Part of a small language model's weights.
Architecture: untied embeddings, normalized queries and keys.
MLP neurons of a small language model. Each row is named by its layer, matrix (down: output weights) and neuron, and shows model dimensions 128-255. Each number is 128 + 32 x the weight over its row's rms, rounded and kept within 0 to 255. Numbers have three digits each.
After each neuron's rows, "fires before" lists the tokens most often just after its 100 highest values on Wikipedia text that the model never trained on. A number after a token or word is its count.

L7.down98:209162171076174106142141155088086105159130115142165099099087178151136137082079196137116211162129183175133119147109140108190120119141150147106099100129103160115121120182153129088161175035119127191115105100141184126125139142150063177088124114141103122147094121199132140149149107161155084128128105150126055110147087187199183165128122142123109083124158178072134148121123165187152143137115
fires before: " " 24, "y" 9, " ex" 6, " in" 6, "other" 5, "ti" 4

L8.down462:112149149170102080135130138100125135152185165125106192095147142150067131168059094098107120177094121087073127158122077165134194107116158142091153111083139132175169123128207059089177141125121082115144156064167149137152176112155122114103126161128069153134183131155181119100090117149151085106177111086079117177205121141128117102090106211105179140128123133169184104059141139125149125153099
fires before: " |" 58, " " 13, "." 4

L8.down686:106129181130125098146100091188075213138183040168160138180138140166097130109153159110087058100075160097117149131062081188109089154119096180119160117109141166098113135159106153151105094136131087114134123079100118164143142150107119132164141143192095098131135098126123110099110119034131108074163147102118155110088122143152159089155036120098105127102094120081184119149173153137087155092160
fires before: "-" 42, "x" 8, "d" 5

L3.down229:144108115153184161173151145113125109123074115131080133177123088066126139088143046135151152125083137117087160125169154062174101117118132142143137125108127129119206087147165178090115151091117155147125104183142167132160144128087100090145157093151148089110097155155159108059116180073106109129126140147116179089140054133132115184079115178103177141175096118107093119143151077131154191140139
fires before: "\n" 74

L8.down1076:110090156134078125171097106143116183206159090163144141087159084066110120142187109086178115092158086127135124136110127133056116206189128078166114127120125161099147173154133088132158126150127156141091112146149103032124129160118148149175096091114199110120080106150085122100110102150104129127160129139068095114121150144108159204118177129131107122166148067102088151126186109112122140091108
fires before: "|" 39, "-" 14, "|---|---|" 7, "re" 6

L5.down506:129155138086103151095117099076130099129102162119112187080126104161159089109084127125136121129115102109175139122076135093077115141137154134187149126143099115092157133110132148091119171111105117113171094140158169170128105111099162148082140056129088123108134113067114104123159099150133066202079162142210127162114085033142133139077045178153153043114125137108112102114145147164117168192146
fires before: "s" 30, "y" 9, "," 7, "tic" 5, "ic" 4, "k" 4

L8.down1345:089079175145138123132073126125160154114084094120123124147128128180095141149123106142154089128139124126125232139151094161086129134126081135064177107122081127093132142142155106129167134087161147133119117102144116097163184150096124077145104044120152093127104090121137080091160150161148135111148117076135140129103097090147188128111120210076126181121074128141126185096124161100138120135183
fires before: ")" 35, " (" 6, "ing" 6, "d" 4, " |" 4

L3.down232:183142144144113139154102119102118155164122136120161166118167155107112123146150111132101136127125137100131117129135136115100087153130136124072109091108077155128136086137136135101052194134169151126089123127117185206051141155168146100132136090107086085039182126078202158135117148160139072101129066088173128052145169126097120128113175165175193161135096150181126059123115125140086149076151
fires before: " |" 45, "\n" 12, ")" 8, " is" 6, " season" 6

L5.down1485:153129155129119119125112107128149141135077123115188180126092108078187116173117143135108121119163133060080132133099094162106074145133103158120134160131096050195088183138118116152136108129057105106152147114126101192161124192157135158095178139168188149130131182121116140179140111139153079038175101121184131125140163102118168104108182131141146075159144134157156113134133186140156132120027
fires before: "\n" 22, "p" 8, "|" 8, " 2" 4, " 9" 4, " f" 4

L7.down424:167109139135163106144099088164137119117095117147148121101191148077047119092154146102068096106150083151101114107216153168115119176072130099083069092087081082115184135162115080120082123121113093121223108157163104174080170153183148120094114155065131123106137142109178153109135128139129116102165166119155181146123091105139130144148104138118139167167137113163068188133123135087167124111099
fires before: "." 23, "," 21, " and" 7

L8.down931:174164143142128132089089137090188091101157144086134156146123099155153124047087139154175128170194131118152170096178105118132148173064099141134175088152130116171135114155178186161073156137097133139116090113181112128119128154116126072151119090166121131098159150080162114127132138103170150133124081125099099140117105051124078081049141073173109151076158099093114133111098136168165083094099
fires before: "s" 46, "f" 5

L3.down1241:097125157118145149104148121086135103144135131072126196128129177140164102101087103117123103162107090134187190085120146168094071210107123112145109122114154104166097104146120122115089136079141079088115144146134152141224108091125152128170119092137063141173139122136073133107163145147150129146127095126117115166157144025165110088127166146131162122103085109167124116101129130086153105139132
fires before: "\n" 39, "-" 11, "ctor" 7

L5.down992:112089140080175122116145166123096138103147124110090085160071110158114139103072170168138105076106149113157143155148171140154086142102034140086125155100103140102146205180138110122155143111095221197163135121119124163101152135147108174216080172106160150135112187135120177163104108103126108117100087194105090147089121171146118112117100119118153107137152152091156134145099115080102150123100
fires before: " " 39, " Ro" 11, " S" 4

L7.down146:127105062160101137146157133152143131081135161069112153134150106131186174142151123164148139141123149140149170056106123079143135091184151164172072162148101167154154152126070105126170109141128121164129178133170124161109135105104158116124148090159120093098186143106109149127115117137149044118125139175182051160177117095112109138127140134161071086160173164150133087102103093169101067107058
fires before: "s" 45, " " 7, "al" 5

L5.down488:102140131121135134086167138100116070132068189121110166075116118100211150088138089138134099156130109092169102151093193099099190067118134114130155094123099130149130096129163124136145141178132156167126110169147081108070189121124130191138164140166153122133168117144093111137131114161136131167110111115181098167054104096089087174110124119066165135097131111142098106078200165100106089156153
fires before: "s" 65, "re" 4

L7.down1519:091140097184153138143127119122162055122096111149131153158083094137179102099138178132113128130142112232139114143132099133147149147156120153072153148138129070195107182127168129126161113054131149126148163141076138196123217165092117117089126170070149188149087163095088106115186064177147103112113115170072126048154131098119137082162136090148130129143145114116152066077089103082148189160110
fires before: "," 31, " the" 21, " it" 6, " 2019" 4

L8.down193:204129148144126144074133115123106161110175091060141170133152087078146104175079174111128130142145143181131113078081172133164104127091174114132043142144116098129123139154180138119163155113097098133136176093199092136110102189141168105107124151110148119113103153103154160161117154144156152163147115120177107148137070101104095091093079063168135089177108123132184158116113123125138118100133
fires before: "s" 58, " of" 4

L5.down1425:130060163149083118099180121139133107159150124142125102092102108113151133100124093159089191110083137011112130128126133149101128146072143098085109128133142109071145119111116110062120105150104120087112135125114094177121141144159110139084114123098134144068189134167139158140100065140163100157133122123116083105124128175143128131113201129089108129138178141143182175120150080126111140129117
fires before: " |" 50, " " 10, "c" 4

L8.down567:143125107187127138185162105157130128127082096187063119131110120153067120101137075155124103135163107128137106155093124179163131186105073118125158075117123165123118156130180131179101125051208162164149093090093157144110169130141130092140156142143153119195142094156101070191101140135169138131133150124140097150142167137168119145127172147126112167121174170075072115124084134150097127189153
fires before: " |" 32, ")" 31

L3.down1334:169139145083113150130121140128119119130134174173146127141123102168130116071173124140088133160115043150137187139072132133083151158103096108138133159169122116106147087084187111169154147169100123165137143153138154063080125098143096154085085079152130140161158180083113160120148175141148184142111127127082178099045084151116105180068173136108165138123119171120118133150104140157116143127165
fires before: "," 31, "\n" 12, "bor" 7, " (" 7, "0" 5

L7.down923:122097123153116160136070149166146118165070161157104108110122171156137137118082103151130100108120147100029131140162072067107115123106164141135123076123149195138150194139106092182103191146097133172136095124133119109152031092177144125109131157073113133108172106137158139158135153073146104143111149111135106180123162175157111179124120151064146166157051095101205155158126122138122119092139
fires before: " by" 17, " to" 15, "." 11, "ed" 9

L8.down1305:110103115140094212083091143084225138144095135114167129104130067129087133092124130149152088189162103144121234129130161114119109215145125133156125126152123124145127179148135113104163140162100102122149081087160117081161177150126141126162122077126136112064128140157129183083108137188157109168139128117116107089123071125095148152092119086196149106116142064129105138124172170134146128110145
fires before: " |" 45, "\n" 8, "s" 8, "==" 5

L3.down1488:123142135133145050174182105107096073134144164156088107142130118096131077129141157176082116133080162155121139111071163143097142069129164148121123112114079164105123149117118152114061090095136107162106071070095168187170117058068187065101190137101103117159137107130088094078193133053170161153111101148171166076169151176088156165122126152165094149133167115116204079130132108121108112171098
fires before: "s" 66, "," 4

L8.down184:117114085197108145168102122090176084101048139075109066059159088116157176140126111096117096125093119175128121112143152051125142125152160097178119148169158090091144145127131079126141102139132115092140120126156104097132116090116150167072099133127115103164135154146129176105123151166155077169156144150116108132117162150119135147115126053153118089127185103188083116113060090102118118105124
fires before: ":" 31, " |" 21, "s" 5, " United" 4

L7.down297:095164085124149114122161143113152130076110096100113131108124091042151104141117125137126156102131066141176107139148141191088136080088111119168155117089116176163101137104144123185111160164136150142142160165108083144177127081185164086117145083102165116091138092101131149094087101141082120109153128144130162134104141080051162113149143249117156170113116078072108115152157115148123127190118
fires before: "s" 26, " of" 10, "d" 5, "nd" 5, "u" 4, "en" 4

L3.down383:147164135068085126132194143071111159199102106128172104144078114041186105169092145127177118121137068091097122088074119102120127171134114133104089137072167174092119151132179125128102141162030143156106123127103199149108141185141120136084129143123119089080067122151136145120122114140150100081134067140087106140156155116122096106115178132129147150150170162139139178141122135103139132145147
fires before: " |" 33, "\n" 25, "|" 12, "|---|---|" 4

L7.down24:116133122127092124134129127074119087120129109159198142147118116085076166131143126107127107115097127097139094182137165115059118128141148096097112115095089140100117123187184105067160104094219138148134145103100167166109167086133146151134147123154127082144107153120139156065121112157119109115110131158148139151100118076152099096071132206104091176103113125189148150058110147112145195138183
fires before: "-" 24, "op" 8, "ing" 6, "g" 6, "il" 4, "N" 4

L3.down652:200131087131112158168113112176124202102181132112079144139149120094117151102118138123114193118132118114173138143111119102129200106094123115120117127167179110131151178113134169100160109157147097109136104127103145191138079187087141099066157155138067087111080109133123105175094113078139206163161094177133084107163172213122127176120151144094163123184141152126119110146127107137121148085109
fires before: "s" 44, " |" 12, " " 6, " and" 5, "===" 4, " in" 4

L3.down685:067131127115139143116151095149127116126140152108159150165084097107150148083124101089134121105157094168115111088154121124149122127123066101127143124120144079140089077139134191056128110168194142156134149133157148123182150159175173128104194152116099113132118146113116119088150140128123128118190154107149102112127157079140107131134128104135112111102140132103188148079139121130101082130080
fires before: "ed" 25, " the" 14, "ment" 9, " a" 7, " " 6, "ing" 5

L8.down632:119052137160124167123071127113133204169133095132171107151147070139120206080120084118141018163142138115097151126115112084126130186120139077119143131124076160096151169194158163129126119141165117177087141105165094072087135172156122157118099128211136118129118144125110132117083128181209110144116133171147075091090089138133134176111128090148134126128100061132073167145140143103133092067147
fires before: " |" 51, "-" 9, "|" 5, "our" 4

L3.down750:166177127087147119120131183174190114127150008157201153133123147149088207158158142135109158106079133180117170106201128145107163130152127121156130116134100191140139088099194105153111119146128080129177159134120114131103158100121094105115162058190066129093140145116145138115131087081105129091103141151082183122121073193143128086089129131097132124100176093139121064136067129152090116100098
fires before: "\n" 40, "-" 14, "er" 10, "," 9, " of" 4

L8.down436:145127148133145129100093110129178136126023062165122170137106131169105089102123072189132154137212140095127195154119092132150170138137112159139192130195137155106149126079168117204149146131166102177145150122089120136095134203146154123073135133131100150147155110104090084147163131127231095151101102160149110109163079181134180130138151124124145132100119136031087137097083183157075087107126
fires before: " |" 37, "\n" 15, "s" 5, " and" 4

L5.down301:166172122115073095094160134153096091145173161119203112108076109098140070150140095151079131115165174140123164076163095111136081179116174146130071115115091123099077169183119110113155127096101118137033097090093113121118113147149137171139167112115155195144123142103156127108122143158137059168133116150059146111082148144121183105106172090112113137116142117147131175082163192134153109141118
fires before: " |" 18, "." 17, ")" 9, " (" 8

L8.down759:079160158120106202080105129127209104088127102126113214071097080127111081080152150173118123114148097155163158090099129119177167178078116176126151170132177105115172154141155091142163110133187054152178117146119075089163205112145121131109216111139130146159141110101184074143154152145129084166140103082159125104144078186123119129104113061139141155104168116126102135079145139127135122161159
fires before: "\n" 28, " |" 16, " was" 5, " is" 5

L8.down375:153066237134119119147086101173104185170197103148095161152122079110128102113160137135137117123144089118075138128127085111096083177146120132127182137117151178152170172184135139171111122138138127123118127154102132076144188106114122129138108125114146099133143130124107055192141085166131119116154147142132090099142130119173146155149168144138119162133165091125077154167184133173162084095113
fires before: "-" 39, "\n" 19, "|" 17, "ed" 4

L7.down1050:177126136107118085086115086130100069120191148092130077105128117099127087200120096098104107156161182174110120115188138105135147142136121131157080107135200160139136114156129125086142123152149084188153062141156102121154183130141123108159072105157146189150150147079104132106114111120115070112129143102148119184181131157151123158125070207126071140117099135118156156121134167155207082172102
fires before: " |" 40, "." 8, " 0" 8, " 2" 5, " 4" 4

L8.down689:080120141178235143115099098098182138102141089108147113140124113077128097149163117092096163179126118098118151105120099138122074133126126122184104134086094175160088129139118152111182185099136127167067135085145153118127092161142105081148139117153146171156051102091107137115095142111177115117118161146119165103099168132133090130151047209121123057136163135088106158132062175188145113166133
fires before: "ed" 32, "ing" 10, "s" 4, "ation" 4, " for" 4

L7.down1374:072103157208102246160146111086075078123093118141111069155147148168104159131121117100102175127167063074099099093082112123109151094132114143170160169108187151104117137114110137177153059124152144162135115136106098101104132134124151135126154093130118126140147114089125146101166129123098141194102140136131116065113081126132153156151164110165142123060094170075082072065099139080109152104196
fires before: " by" 25, " in" 11, " into" 5, " to" 5, " on" 4

L3.down844:128134109160214087188137133104104134115069145084100130145112121028124095133134130087174118053131182094130120068155095109138087096123147108149109119115176180150154151092155142141121099091132124193115159201148117141138086087185158084151129193103075134113125110142153132047097122125092090112175132132118166140099168096103140147138120139139123118167131039106118184163137120173086105156082
fires before: "s" 19, "ing" 16, "or" 15, "ment" 9, "ed" 8, " of" 6

L3.down272:120130156175106136134122087126134136140134168095122127175180054108158218104102129166145140170123109082130087134147060108096149143131140136135141108162138124118136158119157158133080116176115207186115148179108155162200165138159094131118192130123107130118113138162133179197072144163148087119187097206092094198168141103056129136110091131153128159176146114167112110127134131106078153141133
fires before: "\n" 29, " The" 16, " He" 8, " In" 6, " " 4

L3.down1044:142120117144180119161126083085177188098138122148097107128168119064124064115141167138151105157092135065175136150115106170095113128112155192097113117164126152095193151165204109123120131134129132107158114175111120122167137148108108097169144168151085142112174056130135157203103133167145100120171135095170137101111099154096096079109074063043117126237194083122032112132113129085165152155127
fires before: " the" 15, " to" 12, " in" 9, " a" 7, " by" 5, " her" 4

L8.down473:113064100171131164117107126100174109119063105098149099093148070060115153141116115156188078173155106135099196163129167131149151199130139082059099146179089130078100168177165067103192150105139143140135096122197093078118111179124168111103094092156127113104118088109103142102144139244150102171131114141137045129127134164137104139096169188096137128110126112120055138081097152102101083116089
fires before: " |" 77, "==" 4

L8.down750:166125125159116144139099170090206179118095126196107125162122117124136161031143160176147076198107114113086181090152086138119165147128090112140161137133104143164113110184181116118114151141140096086142106064116170123182176152112120113169113154130062134110171144176117158098154104147181107142154154121160091123111183106130076145134176081176107153098154096096099064123116169081125128166109
fires before: "\n" 72, "or" 4

L3.down1152:167172162118106071084163120056112073115090174134119145103139172133129092138165137086103098122110052140107148114133114136146126148195121211139199125048117074195101061157164108117108176111119159093100089127156145159122114129090117161082041087121137119153093137123141173101135109169136146123178124188093148163110162114076115090068117139110141133169135144109137120147114133161153127160126
fires before: "\n" 66

L3.down885:130100168115113209158095170146158147166116123163133151100115117114132168076088133116094149168142126112142133095118098130142184167129169104080144139093135089097098108099108143100118109172084131061120141137139141106147121129147132119141192143154065172197068116126179157153122131155121117132124105075130125129163158105148102166158161147102121115129158144178173176092143111078140101092085
fires before: " to" 46, "s" 9, "ence" 9, "ed" 7

L3.down1051:112133117108052144130176145218208142096121098099134137135105159144161131133125173159131126170088100132128160072161095114112104118126162091122124145096091094125134164152136112142161103174208111118083083189072096118133158097159181134165100178154137090112130097181144124194142117155121131103144089139117170140171156166127132156166157043169113117139112109151100137123133140143111095108083
fires before: "s" 20, "ed" 11, " of" 10, "ing" 6, " to" 5, " " 5

L5.down726:133132145125146150143102123116109145231145150120127129097110123071169121130160093038082104128130054069120140141167151116137074108152147114100215131133174050154120114149135148118098080157103161126175107192120203149139115181101156111105100168148128076140117109129123184101069155124099067110161130123115135135166132212080116174088099131170177156134150129127175112167114131148142046182091
fires before: "\n" 37, "-" 18, " and" 11

L3.down708:127176141109132147150109189169118104081108171127107117155143134159049116087146066151183115111086166083170143114085135149104191149113175141181144123152121144070107144124133109129156069140128152110101115120108039143112165122144102099152125159133113139089158122149184147104079101137136148180081154118117118154137087108103069081154110127080157117127104146086118127140108079172157144103088
fires before: "," 15, "." 13, " of" 11, " and" 5, " to" 5, " in" 5

L3.down790:183154106091152117082190120095151114117090194183126138174085175073117164038135137153091120110129107139077133124159115123102048092146130174172091122095132145190122103123189146109148113125168120132107170089204105102139091137094095100050119172120107137161117109134089115178132124129134150116156176169168092148118079207117187119111162086114130141135141197110108115198101141171155153083137
fires before: " " 20, " in" 9, "n" 6, "y" 6, " a" 5, "ti" 5

L3.down366:122181092163126094066154101132165146102091084121127158187127117098158145161080180120128103116123112091200096137096114156147080101137103124107126109150168195131069105160096168128096170173145129165121084129098217126096156103121134113134136124116098159165155096092111174123063131137140108153162144122108153128080102145126169089170150138109177175112149098132148110151123129190098065121153
fires before: "ing" 25, "ed" 14, "ment" 9, "it" 7, "ig" 6, "s" 4

L3.down189:114145134122124150073178167106164169145170169066098100120101151117123134081155100114130122174130120130065132135126010095133171089191131108189099089088140081092136092107093121106155126096076174130113172129120093108123172137140142124162208171137118136107185124118154144127045120133092142119185154138119142124057143083188121091140182114110139154143132106107131151118088088156112117137139
fires before: "s" 21, "\n" 17, " of" 10, "," 4, "S" 4

L5.down361:143135109096170139101172136161126093069162186119079129139089138087172143178064064157133180139130098144175154164115170075090159122139137103150140073157082138153116100104168166126120103155171145105171119096187175120077175104113133198086117125175144122106136158149071085173138115090064197161106117134147135119109117129125130127104115155162187092162115155125130109088130118114108133131158
fires before: "s" 26, "st" 7, "tten" 5, "tor" 5, "ical" 4, "ting" 4

L7.down127:109096056146164159095117097176143174128161115082139140133102117100151125149097103150144123168112139152149152125108168117140128115109098106163187094086112122202105092076113148168147088116053125143091115117115141098117135141109154152171150084146131142081145132081127154091069074107135123095113076154092119105132165093081149135149090147133127099155137143074142142116118152146145110195098
fires before: "s" 61, "t" 4

L3.down149:111085134097147108134087095120147068117042119102125124089125106187124130095150066143106170110152183147189102162117125101087152140110142155137129135125139123150097092124133122068128144088193106160155140097104115152137107104162133162146135129143153138157214168112125123111133129108101111190213242108136101061181084139078203133138132124120081136134101142126157159115107105158124142173094
fires before: " |" 57, "0" 8, "|" 6, "\n" 5, " C" 4

L5.down43:121145131156056126139094144101132143160140115158166136112140143100135168116098113124114143161144109116117096136130100167094173065196098122162154101120145108109192171120115148176125180154171217108154038119166098109143145145135084156193074168095090106135090160161096148112112134071159098118056153157058038078122148138124152134128099138077163175113095133129179137109130070110164078114113
fires before: " |" 29, "\n" 17, "%" 9, "±" 7, "===" 6, " " 4

L7.down124:130143154195088126123166097196134138105190069099099168159140092098132094118087137134116160191160086115125117136108133232152119088102086125142143125151134172128173120111125117182180126107185066165162125125135085077136141077089180101116180109141146127151093097123157164126121118160127064171149111163169133101128118097090120091105114139112162205183137079080176147135170148145199144169180
fires before: "\n" 24, "0" 9, "ed" 8, "dge" 7, "ic" 5, "s" 5

L3.down31:136074171105146159108096179113128167153134130110098122092159135104093145105157116103104105112194091096118094111055130104086082127163137159090137113088161142127129101092153098117148103145118137144120112172120049103123129129144177154156147098088103159154138101143195147092137111168086083197147169144123083114156097119208102100117123131112187166165120208100122117141142106137162185163076
fires before: "\n" 64, "S" 6

L3.down1310:092197114145133145091163101123135091142123112094115102150124090154145068117143061123058073164094087149177145149118111119107176109149142097149164159109145036098088107149134112133106110161126168158097138152069093139073115156162149144134144188145155098152191142156086096118070128170104128105067123115120138096117193129112107122152122095119104139141137097085146133135151146133158114145152
fires before: "-" 46, "|" 29, "\n" 17

L3.down570:112104188052118105217155105160142094110065102121141111132163129093059081169095100136095090096132193117140117098184144102139149137123142129136121121167136091206150118156156141110173120059107115149166089091161126152066107064178093182111188103125079140150134127149085155138124120111153122080098165140137158151107152188071124099137119116162133166137065119118139093178126145173129108135165
fires before: "s" 77

L8.down383:156100088125123127063091167123113092079143158142141138096158161072170150153086194147127116171155128105128139099113160111163103172104106091135076091084110135055118156159126131127125158141160086138114136087210152124186133209134100104082153173153116118081121100108149171140116209139137162133124113115106121119110117167108105096127113086152127102161104126083119111099140131077155121153141
fires before: "s" 43, ":" 10, "\n" 5

L3.down292:109140163117108160116126137105093120170140176103129120103135167086142159113182165174139121101144141154149190112155148116103118185181081149160148167208132091125128123128128107169161090153093123071121210143174113109116094158080155179090101081126107090114131144155100183148116103103107126104126159068131176111118092131085115134127112155127082104140085114090135149108025102203127079120158
fires before: ":" 21, " |" 17, "d" 9, "es" 5, "s" 4, "w" 4

L8.down714:144132106112104097175069155118075103093141108120125091123118143063109154095104147101113107154087126115090184146103141099106114153169167136112053092140153079111143132095127091105114174078152114153163114132181061119112180165129090116163124083164124125077098080148151150133097166106088115122069138154163114145202074099151116139142190146111106085160182137156151152140088116166168153179194
fires before: "s" 27, "al" 20, "\n" 7, ":" 7, " |" 5

L7.down192:160152057114115142132161090107114072173166128194100097128165120133095134132142151126124073095106121115107104126103084156091116199121153131150119126045161130092144185176138085115116105116125115143121074127109152171163106158160128141097122105156122141106106153133101170049167107118144133117110124104112163145097127130115137081135148084111075147066107151074159152111139093112142188124176
fires before: "-" 23, "t" 11, "ence" 8, "op" 8, "F" 4

L8.down41:129069112140215159152165114147154120089054075140108113108126093150097102137099107167081100125161128057080140187106095175153147188065143139132164103159090157153118105133161103128138084057099150171129091113120132124087150152124152123142107116136152092192120108138131118120160080135165114122145120096137063137121121139134086149124134194124140167105171138064106121120139145165148137149106
fires before: " |" 75, ")" 4

L7.down1109:193109179096112141138167156171093143098150128127081085112144160081083127123121064143099101092129156064106103080201143074106089137186181066135094134154131149118147143107165090134176150172129087073158096180159087052102113114129123072153120139189095115100119091128205172097158137102117146128190115053188108146129115169135054159177176195102129085151129126147135149181165113125127089113159
fires before: "." 18, " in" 13, "," 12, " by" 7, " to" 5, "ly" 4

L5.down1187:224102126094105060116115162097138145164134162117161091174139125058099174102123150172171154117146086088108168159125076117094108193109088144118138107158179161091156165127187136165102107136080100169168077119132161169130121133141122160070097148099145066094137132105105146099152112127104096126153123133123112180069156186105205085102093118063104179094158128138162120112201161181128058117122
fires before: "." 25, "," 20, " |" 10, "\n" 6, " (" 6, " in" 5

L8.down295:102183100118153143123122081140134144110140153164130117087152127120180109179178150098133128092154126083079162132124150147123126111107191120145195135058087094100080141133147103134122118126112132155139093134159171152105200145117143134139161110104156120160079094121113119111148173134140095138180115134113125146165135056125108171092128139132148148196157186139146135133157163173117113111078
fires before: "\n" 24, "|" 13, "-" 8, "n" 5, "," 5

L8.down909:142070126150117137154170088132119102158162190135175091137132212150094069145144049168099110120097149113125121143125105036130144095129171084080181143114150140101148121152114074135122118162106144136164123091125104101147114135141141127165083021123113192071147100216114114146149131092100118070113114124145121156189149143191110113200118146170133132108109159096193096130119159149077156091134
fires before: "," 32, "." 18, "'" 5, " and" 4, " in" 4

L5.down572:125118187137121162146123165169134124124109133133134050071133127121079117142083150129106180079209139101128081101161068090104182173122171108186102144176083126059114135117093113088128097190090137093129112112118104111137139096115134132174111139128094156105134114169150144113129127122078183174149111066107058121149072102131125151180158196142129126100104168117108140072107146106120102111178
fires before: " in" 15, "-" 13, " to" 7, " by" 7, " a" 4, " on" 4

L5.down17:202102160144122126187124109098133125153056144108126173163022127120159077128071119178134178106145128111042170117125135152108113125078081174094077122132105093114106155133086072134129146126101134163115131093180127139124107127125154160103107093146206171125117102126116147162146160137203060098175183176125161118115112079108183184124097127093140173124120126139133116115102119123077110137070
fires before: "." 32, " of" 14, "," 10, " and" 7, " to" 6, "s" 5

L8.down203:116162139151106165093080135040172118078109131126119165157149098129112127143078148133087114157097117100167146106154179138152152110097139162176129136137112123143184096137147196164143165058182114187160098027129128178107171131146132109108181179183107127175158089129200140192141131164215105108111125122131099141166134103136091109097112089208122089139127118157131089129123142113159108129172
fires before: "\n" 51, "n" 9, "The" 7

L8.down1281:137097156174085165136143164050099155154131085117168166140191143110120148096109086119129108062086157154117181097169111144105075099207088142100077093065078135129158163144107153148111072079095140076175137177104103133127180107168094114165135094090117097109122084162116147126163162133111140085188068134159105166147124156134094126151115084092125164134140134183151151150145078122123155081141
fires before: "\n" 26, "." 19, "," 18, " |" 12, " States" 5

L5.down476:081114083099084135138133083179144186155073092164129098081110134136108151140101120170129091116136159103142120165155149168111162147113131181133141102077120109120085116059122139165149194167160150157129151093127102037117182114087082126147149156077106112131153109096109165168138194121114130139087150113087123163083079164103140109153133178112197114115131115136129148122140149131077147135086
fires before: " |" 47, "==" 11, "\n" 7, " " 7, "s" 5

L8.down33:148150137121128095094142100143158138112119165135172136168105087099092137055106113081066140168122179106086114084125115164133119098144121157165093188142176108149130134155093072139113159191135089130082208040141076084119187145220126100049183146138128141108177149096134156059115167172159143122085113113108133127111128127138159190136087111145107095097077171164150167152090137072100120152117
fires before: " he" 25, " the" 11, " she" 7, " a" 4, " " 4, " his" 4

L7.down515:074180141177116077057154121144154089094154153114097120121092166102141102078106084118119144126181209109110080100101145107086155151135141123182155180196156210138157105058111138135145090140142125149127057154177068101102096111142127140130139119151124118129130090119168118133139105066149102143102088094138153179142145118087095183105100119108153098137061112084176139147051095166111151131139
fires before: " by" 16, " to" 11, " as" 10, " from" 8, " in" 7, " for" 5

L7.down1442:127151111105149072197092145114076132159083168152095115130152127148153133137098123132152098099157045103143133090119128125130137201159128134091092115167098144177149146144151108102159120094099138171123107172127189109059124142111104127072127089068151114147147082172113073171171110135185114136094167117134100118132083192141154117110093137129187090136112106090083155132109082151096119091091
fires before: "|" 29, "24" 7, " |" 7, "dge" 5, "ch" 5, "|---|---|" 5

L5.down1431:101184120118094128189105113087112055178166077154126111141094148092098116110156131132081124168106154158108103067134140135082124132149139137065155135089145087100140120179176186118099103174115103136074127155116126122131115085127153123126070157143076053099132125140133172150103106119158145147174095141123092187123175159091114197174113121090079126145147111095094135144118116120103121129096
fires before: "," 28, " the" 18, " he" 8, " of" 7, " " 4

L7.down445:191183094129134112093148132089114099119149121111183135131127103143112114182138135117129162084140157118123159089161062108141088122113166130140155078049099061132157109179057121108159143133115124184133141091133080154167123116165149121157131149096106114146138124148157145127141203145179118188150148117150150171118135164157090117083143123104145130141162061142200104101127101147126124130147
fires before: " " 36, " |" 11, " 1" 9, "•" 6, " La" 6

L3.down1509:121144123135115119114162115138130114178055204088110143073141111193106122091126141156089123148056125111167085134164106132104085159125113143127113124134105160133111135062154117117124098112183137106136098177129106170142176105083119089139170105084124133153107133167192102133073108110176079184105115134090123100146188010205123101158126091148142095140122090117095145152054111042173095131112
fires before: "s" 51, "y" 4

L3.down1251:182140121125078145157146111170082152126094066110132170168117118183178141161039130137102147110118097125102120074101130123061078121100167125119085166060118140092070112132042093120096149149141133107094164146144132161113126124170125143095152147119134109134127091130181130091073153091151108113142124109157148157108080066157149131135104103180189117197132103098141190116136182097195096174152
fires before: "d" 22, "s" 19, "ment" 7, "ed" 6, "ation" 6, "st" 4